Weights of a small GPT-style language model, trained from scratch on English Wikipedia: learned positions.
MLP neurons of a small language model. Each row is named by its layer, matrix (up: input weights; down: output weights) and neuron, and shows model dimensions 0-63. Each number is 200 + 40 x the weight over its row's rms, rounded and kept within 0 to 999.
After each neuron's rows, "fires on" lists the tokens most often at its 100 highest values on Wikipedia text that the model never trained on; "fires before" lists the tokens most often just after its 100 highest values on Wikipedia text that the model never trained on.

L6.up683,227,144,215,156,241,182,180,267,284,221,151,182,239,175,166,260,187,185,218,174,239,191,242,253,222,179,177,198,199,160,242,93,171,309,196,163,260,218,179,117,158,268,222,120,138,214,185,161,175,276,157,240,218,210,175,246,153,158,167,210,184,178,127,196
L6.down683,224,263,156,194,178,186,235,194,178,228,145,220,213,181,152,149,278,203,199,188,184,100,187,275,257,161,127,235,243,109,156,237,152,150,218,209,194,195,144,219,185,239,159,223,128,183,246,265,140,247,229,217,170,153,159,169,219,235,182,174,206,196,226,151
fires on: " |", "|", ";"
fires before: " 1", " 0", " 2", ")", " 3"

L4.up807,222,159,335,229,210,213,204,171,227,207,186,244,196,178,199,179,138,172,220,260,273,166,177,238,277,185,165,214,165,121,168,267,109,222,160,292,128,147,212,152,148,250,235,202,184,206,196,137,165,155,188,171,267,256,208,169,249,189,193,218,215,163,182,240
L4.down807,172,227,102,151,205,205,182,210,162,123,150,196,191,244,182,215,172,256,208,152,144,206,230,179,187,223,257,165,161,271,283,146,272,178,233,143,239,210,158,131,254,158,197,134,228,226,240,237,249,184,255,228,157,153,153,207,179,239,141,220,161,239,185,180
fires on: " =", " including", "ities", "board", " living"
fires before: "=", "\n\n", " |", " the"

L11.up452,147,118,144,218,225,157,207,241,199,204,185,157,165,210,246,188,253,158,168,220,97,150,217,260,193,155,221,202,182,174,211,237,119,234,181,204,240,172,207,156,236,293,208,206,196,174,197,192,268,282,300,184,213,123,121,216,135,236,157,114,236,208,151,201
L11.down452,249,239,232,251,135,242,152,177,198,208,127,149,174,234,167,187,237,254,178,176,204,213,213,195,206,161,299,256,180,227,134,90,211,159,187,136,183,204,227,169,183,215,214,183,161,160,195,252,167,144,228,187,222,194,234,184,187,286,276,242,236,206,193,249
fires on: "=", " fr", "  "
fires before: "=", "|"

L2.up216,189,259,195,233,147,224,216,161,148,252,255,292,211,204,243,168,199,129,174,196,230,138,209,164,184,176,182,214,229,294,172,241,200,196,177,262,141,209,184,191,209,197,179,178,253,239,185,129,206,224,186,270,226,209,181,161,164,158,126,206,173,221,196,183
L2.down216,147,232,212,170,163,190,216,240,233,244,201,223,140,216,96,187,231,173,252,276,231,180,270,121,193,238,156,183,143,202,188,172,177,138,192,192,268,258,243,167,294,168,183,220,174,282,187,190,203,207,217,231,153,233,200,214,245,224,208,153,256,239,190,159
fires on: "."
fires before: "\n\n", " The", " In", " He"

L4.up233,191,197,210,251,142,210,181,227,174,291,144,277,207,189,174,205,280,187,211,217,210,139,174,132,196,296,208,232,164,174,196,181,184,170,192,233,248,146,211,131,163,150,240,202,206,231,204,201,182,208,244,203,203,304,197,269,142,194,186,122,231,198,254,230
L4.down233,258,210,260,162,231,189,225,233,128,88,233,127,252,242,245,225,219,226,212,117,247,224,147,209,183,211,186,181,206,192,182,168,181,201,225,153,215,195,266,137,182,244,176,162,198,227,192,232,169,203,114,207,269,287,176,153,158,266,204,174,248,270,203,180
fires on: "  ", "ist", " Party", "Species", " Candidate", "er"
fires before: "|", " |", " of", "\n"

L4.up817,248,185,212,193,162,208,215,162,204,149,213,191,207,157,175,207,224,140,209,206,277,301,184,164,242,247,234,207,206,207,184,226,194,163,191,211,197,230,154,185,227,180,210,212,150,206,245,161,219,189,278,169,88,222,197,217,251,243,182,194,236,188,269,123
L4.down817,187,194,161,258,187,275,229,287,174,156,232,210,208,216,141,224,89,189,214,194,208,280,245,222,143,188,169,240,217,108,202,144,257,219,237,142,169,173,203,164,208,186,229,218,260,192,131,184,222,163,265,261,158,260,113,151,295,165,243,193,225,186,176,238
fires on: " ="
fires before: "=", "\n\n"

L11.up860,250,254,180,275,164,170,158,135,148,175,131,169,224,123,160,217,197,218,180,142,169,198,230,127,201,189,212,126,268,229,148,210,146,266,156,164,192,206,205,183,207,243,200,218,178,249,213,203,178,232,227,194,221,192,228,141,135,211,141,175,221,159,257,152
L11.down860,180,213,227,160,204,176,178,306,257,265,177,182,175,188,155,250,179,137,145,230,155,155,197,224,267,290,182,232,135,312,199,223,237,144,199,235,186,185,180,150,187,242,144,196,180,195,209,182,185,144,188,139,153,253,222,233,262,208,290,202,207,164,178,181
fires on: "–", " '", " |", "-", "+", " over"
fires before: "0", "1", "2", " 1", " 4", "3"

L10.up110,188,177,173,203,205,201,231,251,228,208,225,233,234,219,160,216,228,222,223,162,222,210,169,209,136,65,191,253,203,220,150,189,144,319,201,236,264,204,217,220,241,236,192,221,197,187,229,231,154,218,244,109,224,193,84,174,235,232,118,136,139,233,249,195
L10.down110,235,180,186,218,220,235,196,180,171,176,171,233,211,165,185,217,222,273,195,190,133,184,251,165,236,330,253,207,204,139,207,272,178,203,150,157,155,164,118,232,156,188,204,184,218,129,151,218,169,211,211,245,170,221,232,236,132,238,253,210,228,210,151,169
fires on: "-", ".", " Team", " |", ","
fires before: "-", " |"

L8.up661,186,154,149,201,211,170,145,240,255,172,191,216,188,218,216,200,216,128,165,108,259,159,159,187,216,232,167,172,193,221,134,248,207,126,198,159,198,168,167,149,140,137,217,240,197,223,211,221,262,189,210,238,251,209,184,197,76,239,97,171,129,145,203,129
L8.down661,178,200,173,204,202,112,187,229,174,234,168,189,152,169,190,267,202,249,180,241,183,205,185,190,187,288,198,221,239,244,276,154,177,193,232,224,223,129,203,226,169,222,260,245,165,151,240,184,213,181,179,201,223,212,171,218,259,167,122,165,193,104,182,217
fires on: " |", " 0", " 1", " 2"
fires before: " |", " 0", " 7", " 1", " 2", " 4"

L8.up637,195,183,132,291,182,213,187,164,131,117,275,193,116,136,216,244,211,223,128,231,214,150,286,210,255,193,216,148,224,180,191,203,253,206,133,146,162,183,257,173,292,190,185,269,174,227,193,177,184,298,131,177,156,174,168,138,242,210,248,274,118,227,245,188
L8.down637,169,208,228,178,211,259,194,298,239,247,150,157,279,243,147,133,148,174,251,239,150,238,113,172,181,147,203,204,172,145,243,212,136,154,163,286,252,236,187,206,143,232,179,174,196,175,148,276,186,230,232,280,232,185,198,179,217,224,189,140,204,100,212,304
fires on: "'", " American"
fires before: "s", "fa"

L6.up8,194,216,214,257,220,200,186,176,245,205,231,271,143,203,151,183,198,252,149,312,201,251,254,224,196,207,175,219,202,142,190,123,193,157,218,201,180,180,174,183,289,191,195,180,227,310,152,191,199,215,213,195,243,155,194,160,227,177,183,259,215,246,215,166
L6.down8,185,278,200,225,259,190,230,227,214,266,148,150,163,180,226,183,257,153,236,189,201,165,196,206,210,161,151,217,165,194,171,231,201,209,166,152,187,224,163,187,114,212,200,209,92,97,169,189,207,176,212,309,129,272,126,240,206,194,239,226,143,174,176,190
fires on: "\n", " statistics", " UTC", "\n "
fires before: "-", "=", "+", " -"

L8.up631,150,237,213,215,200,222,230,214,180,186,182,169,243,167,215,223,185,181,100,223,175,242,244,224,247,209,202,201,218,256,142,242,120,245,215,130,234,180,218,189,194,163,113,184,158,130,234,246,122,222,240,156,144,201,173,204,189,241,225,170,260,198,207,216
L8.down631,170,181,186,214,229,182,156,214,129,246,154,146,189,196,200,164,118,217,224,262,260,221,222,188,226,199,192,246,169,237,228,221,217,239,130,192,250,227,198,229,224,229,247,136,251,202,209,245,246,211,183,200,170,173,160,175,218,201,150,170,150,329,191,183
fires on: "\n\n", "\n"
fires before: "|", "=", "The", "In", "-"

L10.up338,245,226,183,203,165,204,212,222,241,141,244,241,209,168,136,177,214,198,222,230,284,223,278,194,211,176,237,207,206,269,201,138,166,240,184,190,184,256,239,229,183,228,208,221,197,307,134,191,230,153,217,182,206,187,193,133,185,153,231,236,171,144,224,194
L10.down338,171,225,247,229,191,226,165,165,156,185,142,134,203,178,281,181,156,102,174,152,146,246,164,281,246,173,86,126,161,172,236,191,132,222,179,220,305,167,192,182,193,249,226,186,164,205,193,240,222,238,192,251,234,217,192,242,187,228,170,240,207,180,252,219
fires on: " |", "A", ")", " A", "e"
fires before: " |", "]", " 0", " 1", " 2"

L10.up215,216,158,195,200,266,209,261,207,170,187,194,119,262,203,222,297,227,227,151,210,163,194,238,256,192,134,138,291,222,137,218,177,212,197,192,247,225,150,207,175,73,220,152,204,188,213,188,231,216,187,212,155,253,266,240,140,154,147,207,281,204,207,180,188
L10.down215,138,255,205,212,166,231,195,191,220,197,212,159,226,272,201,139,218,212,264,152,240,154,195,241,173,241,151,129,134,233,215,191,229,303,160,202,120,227,255,230,225,239,181,219,195,196,203,166,312,220,114,132,138,101,155,192,255,189,203,127,195,143,216,202
fires on: " of", " all"
fires before: " the", " whom", " his"

L7.up168,174,196,155,148,253,234,177,258,176,169,174,193,177,146,248,128,214,201,122,216,217,216,219,225,241,189,172,252,199,235,183,153,147,240,223,120,208,206,151,184,221,180,156,118,196,180,214,192,209,307,212,152,171,165,114,245,145,197,198,129,208,165,212,217
L7.down168,207,198,219,223,196,113,166,197,189,166,226,119,192,191,260,272,208,121,256,208,124,149,160,261,135,161,230,196,241,191,208,198,261,173,191,193,152,216,196,212,204,251,249,270,197,172,164,203,197,174,223,206,220,159,235,170,233,173,181,145,198,267,231,286
fires on: "\n", " pred", " Fil", " ident", " Per"
fires before: "|", "-", "ipe"

L5.up752,181,188,144,227,208,109,188,184,188,192,223,175,153,166,225,223,182,187,154,220,213,307,209,255,300,128,214,227,134,191,153,237,149,201,216,181,230,161,230,137,230,228,176,207,98,193,257,253,184,206,230,211,240,174,218,160,219,213,213,295,118,177,261,125
L5.down752,203,224,221,244,187,249,197,183,154,145,198,244,212,195,210,153,116,262,174,257,174,168,163,169,206,159,201,228,234,138,166,155,167,185,192,200,156,184,199,168,218,202,231,224,312,231,224,202,199,169,243,240,221,195,261,212,192,145,147,245,244,186,245,242
fires on: "=", " served", "He"
fires before: "=", ",", " as", " he"

L8.up428,113,126,184,173,182,136,154,201,255,156,125,176,288,250,212,218,189,270,155,164,178,253,174,201,235,239,144,242,169,165,172,166,223,244,136,184,262,198,95,232,199,272,234,227,203,175,250,124,217,245,207,151,231,167,124,172,151,184,234,133,209,206,188,175
L8.down428,197,165,291,250,173,161,163,182,193,134,193,246,219,204,223,181,253,118,155,259,214,204,284,171,149,208,272,245,202,142,237,158,192,239,195,188,166,203,182,232,243,226,269,223,273,233,173,205,201,137,172,169,236,193,190,206,169,139,147,170,189,187,216,239
fires on: "\n", " November", "⁄", " Qu", " Aug"
fires before: "|", "-", " 1978", " 1920"

L6.up500,187,242,188,140,177,175,206,265,206,224,182,129,231,270,240,185,215,296,102,122,278,211,207,267,247,191,161,212,236,282,204,183,175,169,204,210,254,199,151,210,133,235,222,182,183,127,221,185,268,259,183,193,255,158,223,180,158,153,197,232,205,140,166,163
L6.down500,198,108,178,203,167,214,221,169,214,194,168,255,183,216,155,208,179,164,230,186,96,258,157,303,169,158,245,233,196,244,210,148,226,212,163,149,177,175,205,207,200,180,267,224,255,257,213,61,201,240,220,192,246,198,196,193,181,308,153,170,194,216,180,201
fires on: " of", "-", "pt", "–"
fires before: " the", "year", "1", "ist", " Representatives"

L8.up723,180,90,144,211,153,220,189,204,254,114,176,185,221,109,207,212,231,221,171,116,182,179,222,233,201,230,238,199,170,295,182,239,117,171,169,158,175,155,198,163,196,139,155,221,163,129,279,244,199,213,186,245,207,223,170,131,182,193,282,217,209,225,199,155
L8.down723,130,176,190,128,205,136,230,213,227,226,230,204,129,207,219,222,126,213,196,185,134,314,176,280,221,250,231,206,203,100,195,141,247,159,226,243,190,197,176,197,167,219,223,312,240,226,176,239,219,248,245,187,174,206,226,168,166,266,158,210,180,190,228,156
fires on: "  ", " |", "|"
fires before: "|", " Republican"

L6.up13,227,214,154,209,230,184,242,312,156,191,238,161,238,176,252,188,211,185,208,245,152,253,199,266,287,191,167,184,256,252,186,156,148,187,135,179,238,189,183,128,182,126,193,214,122,249,278,275,184,225,185,202,264,294,236,167,176,185,202,229,202,202,250,169
L6.down13,267,199,169,146,100,191,247,123,229,176,184,217,171,236,170,194,169,174,186,137,287,141,163,187,143,263,198,255,203,150,247,235,127,202,140,234,210,178,207,226,255,153,220,132,318,245,196,202,158,220,266,276,197,201,162,210,174,129,221,171,232,156,179,237
fires on: "'", "ther", "field", " interest"
fires before: "s", " of"

L10.up601,179,160,190,118,204,182,228,236,100,225,293,237,191,209,207,166,229,189,191,113,144,263,214,237,243,214,198,157,167,192,160,196,203,235,241,213,305,210,220,183,170,222,199,167,123,208,224,187,230,217,218,175,198,185,173,195,170,192,205,147,178,137,188,133
L10.down601,189,152,251,179,147,211,243,185,251,185,186,144,191,174,154,158,242,228,141,215,232,213,268,237,128,202,203,245,247,205,208,170,359,152,182,198,177,119,168,204,138,161,187,228,249,154,175,195,142,221,122,208,244,207,164,198,220,251,225,219,281,226,236,190
fires on: "-", " •", "ton"
fires before: "-", "|", " |"

L7.up29,158,179,202,239,294,198,204,194,326,148,251,192,223,164,200,134,211,238,180,200,225,246,229,289,202,281,158,209,198,182,189,169,207,178,159,281,172,182,130,121,122,155,170,138,276,206,268,209,196,178,147,218,227,193,186,232,201,185,197,248,198,238,191,197
L7.down29,176,223,262,196,262,171,129,217,186,222,188,186,196,251,235,228,241,206,256,162,225,260,243,228,195,135,89,150,226,103,235,220,228,183,204,232,207,261,246,199,206,189,221,243,184,208,147,215,282,167,159,214,197,259,101,203,231,216,221,207,224,227,222,230
fires on: "\n"
fires before: "-", "\"", "D"

L11.up874,161,211,89,217,178,187,211,152,191,194,204,236,202,88,254,174,226,230,294,178,201,158,208,221,189,243,223,249,111,89,153,207,185,150,207,194,228,171,173,241,206,259,205,151,176,250,226,133,231,240,99,206,204,104,188,246,212,198,126,171,211,173,238,191
L11.down874,191,227,276,205,229,233,193,234,179,184,264,236,196,278,217,197,223,148,164,197,254,192,159,266,241,233,219,267,207,250,151,168,288,260,199,231,238,235,278,135,204,119,236,191,223,127,225,110,175,115,197,176,187,222,172,182,211,174,229,252,237,115,238,215
fires on: "–"
fires before: "1", "2", "3", "0", "4"

L10.up343,214,257,163,159,149,193,206,165,192,103,230,184,165,141,239,178,190,202,190,203,204,253,226,214,278,239,201,146,195,227,203,179,187,156,143,184,170,170,175,144,155,119,217,256,188,168,243,253,343,237,147,212,154,143,163,110,170,191,235,191,193,188,172,133
L10.down343,272,252,209,219,249,132,203,176,249,248,164,180,208,133,164,251,246,223,253,158,114,132,177,155,215,227,157,255,216,223,155,206,209,230,241,242,249,245,198,222,184,281,236,187,247,183,126,162,127,123,197,194,198,189,227,221,207,197,127,201,222,220,199,271
fires on: "'"
fires before: "s"

L2.up114,200,164,183,200,189,196,216,218,136,146,260,171,264,228,188,177,157,200,179,198,271,200,237,245,160,156,155,151,241,210,192,228,175,197,230,242,214,197,221,239,158,182,210,252,214,131,118,162,236,207,172,199,145,197,174,179,153,230,203,210,124,198,163,179
L2.down114,239,227,196,205,227,197,201,257,233,229,227,172,140,173,165,152,265,222,172,256,160,196,240,99,207,160,254,231,156,162,140,153,205,226,209,183,234,149,189,173,224,193,208,184,196,228,263,163,153,172,214,205,251,187,171,197,239,183,202,229,260,234,204,193
fires on: ".", "-", "|"
fires before: "-", "|", "5", "9", "\n", "3"

L7.up220,122,237,215,193,244,193,235,226,227,160,215,195,267,140,226,178,178,134,154,194,141,254,267,216,252,169,184,185,210,201,184,167,173,247,207,176,180,244,244,113,154,262,209,160,181,228,256,209,208,249,94,175,201,173,199,196,177,237,234,230,243,233,255,184
L7.down220,193,286,162,242,250,224,167,155,301,192,174,193,202,231,222,178,278,228,180,245,259,63,256,150,223,215,161,198,210,222,143,200,231,178,186,172,221,130,178,213,138,221,104,320,196,214,231,171,211,127,253,238,200,171,251,179,207,178,116,196,172,211,144,215
fires on: ".", ")", "\""
fires before: "\n\n", " The", " In", "."

L10.up711,187,178,190,207,186,173,219,183,176,141,155,184,245,198,225,219,183,143,186,167,246,220,138,189,201,227,202,174,185,139,201,193,205,261,150,197,276,226,235,204,168,172,220,199,143,244,242,187,173,216,243,146,138,106,147,176,184,219,160,124,273,66,157,169
L10.down711,179,187,179,167,238,265,152,213,196,227,193,149,189,198,111,270,191,212,221,186,153,172,129,199,227,266,292,243,178,156,238,156,182,132,206,183,172,246,254,129,250,170,189,261,230,238,187,161,169,226,213,224,189,247,213,250,222,221,246,186,186,167,277,227
fires on: "  "
fires before: "|"

L2.up87,215,117,170,313,245,180,180,233,137,205,204,252,300,200,174,156,184,213,206,231,226,218,192,211,251,153,206,171,135,270,214,199,190,209,217,192,225,201,309,147,262,112,149,203,164,293,144,246,211,160,188,193,167,177,186,179,183,197,203,226,206,168,244,177
L2.down87,230,143,227,196,262,294,227,224,150,228,176,136,181,279,184,179,253,235,198,257,162,170,254,171,220,146,268,215,225,158,192,171,256,151,172,163,159,178,187,212,185,197,220,194,140,173,198,227,225,292,174,231,207,192,229,200,113,262,324,171,231,221,200,162
fires on: "'", " –", " Czech", " German"
fires before: "s", " first", ",", " Albums"

L8.up877,200,223,184,238,241,181,203,259,231,215,240,172,197,179,169,185,203,241,178,195,193,192,278,196,120,201,222,118,250,265,165,176,95,166,229,113,205,153,257,187,187,263,216,222,84,229,158,208,244,183,134,147,183,151,193,270,216,195,111,197,140,164,163,239
L8.down877,202,236,193,135,148,236,160,254,194,219,205,269,183,120,170,210,193,248,282,220,273,191,230,143,189,246,174,201,163,177,239,263,188,145,130,185,173,126,215,278,206,157,250,199,130,180,218,166,237,149,292,165,183,244,224,125,219,200,285,188,176,157,212,180
fires on: " |", "*", ";"
fires before: " 0", " —", " 1", " |", "*"

L10.up37,157,216,221,216,272,168,253,194,215,179,182,155,261,147,182,267,234,198,143,190,206,233,228,213,212,219,196,264,216,241,187,180,228,177,180,153,228,246,160,128,174,218,189,136,220,174,199,155,230,218,224,178,230,243,196,122,124,216,200,243,229,218,186,223
L10.down37,192,191,210,202,163,156,214,279,189,193,207,183,184,172,194,145,244,142,214,200,255,159,219,258,230,190,174,185,232,184,174,251,162,203,164,211,170,99,216,232,248,182,176,209,137,216,198,201,167,264,191,226,141,227,181,267,208,164,180,125,178,212,215,170
fires on: "=", "-", "–"
fires before: "=", "\n", "\n\n"

L11.up488,197,143,182,168,293,179,216,189,138,176,117,240,234,191,218,217,176,160,210,168,261,199,195,231,212,201,198,113,200,156,167,228,174,280,146,161,198,171,260,235,198,236,181,226,167,201,220,188,276,235,214,154,218,167,149,195,222,263,175,219,148,202,255,147
L11.down488,208,251,231,223,220,227,199,127,167,118,306,210,147,212,210,220,213,157,183,249,219,134,212,188,198,148,255,235,144,216,224,220,216,147,204,230,236,204,234,133,181,193,194,190,230,258,227,213,166,189,183,130,192,219,240,198,225,158,145,201,240,190,262,272
fires on: ".", " 1", " 2", " had", " 3"
fires before: " |", "S", ".", ":"

L7.up83,201,228,234,204,299,216,177,199,122,198,110,211,95,208,200,147,241,165,237,150,235,235,177,199,171,197,228,190,333,208,173,214,253,213,178,203,167,248,221,223,167,177,161,207,236,212,174,120,206,182,195,227,124,233,213,179,207,177,170,228,269,207,201,181
L7.down83,185,122,173,232,110,153,193,174,193,195,282,189,217,182,205,204,82,239,192,224,154,195,253,237,205,208,260,170,111,200,291,155,156,164,280,145,272,138,152,176,230,208,230,222,151,140,238,269,213,196,160,192,276,216,168,199,196,134,249,225,147,192,175,269
fires on: "\n", ":", "\n ", " +"
fires before: "-", "|", " -", " —", " UTC"

L11.up173,146,228,184,177,207,248,147,207,96,204,228,205,141,185,151,203,202,140,233,173,228,273,217,172,178,254,186,210,256,146,192,183,223,129,190,174,212,237,136,174,188,193,196,233,165,138,210,238,176,186,212,154,211,208,202,148,136,246,220,246,107,206,266,179
L11.down173,122,206,212,219,253,197,263,204,166,167,207,198,174,171,165,208,175,243,195,185,252,198,149,246,240,116,145,243,183,216,152,159,186,251,122,116,214,156,237,183,303,193,196,198,149,275,199,169,274,230,202,170,184,174,215,268,203,186,226,170,195,249,201,204
fires on: "  ", ",", " Conservative", "iki"
fires before: "|", "ng", "\n"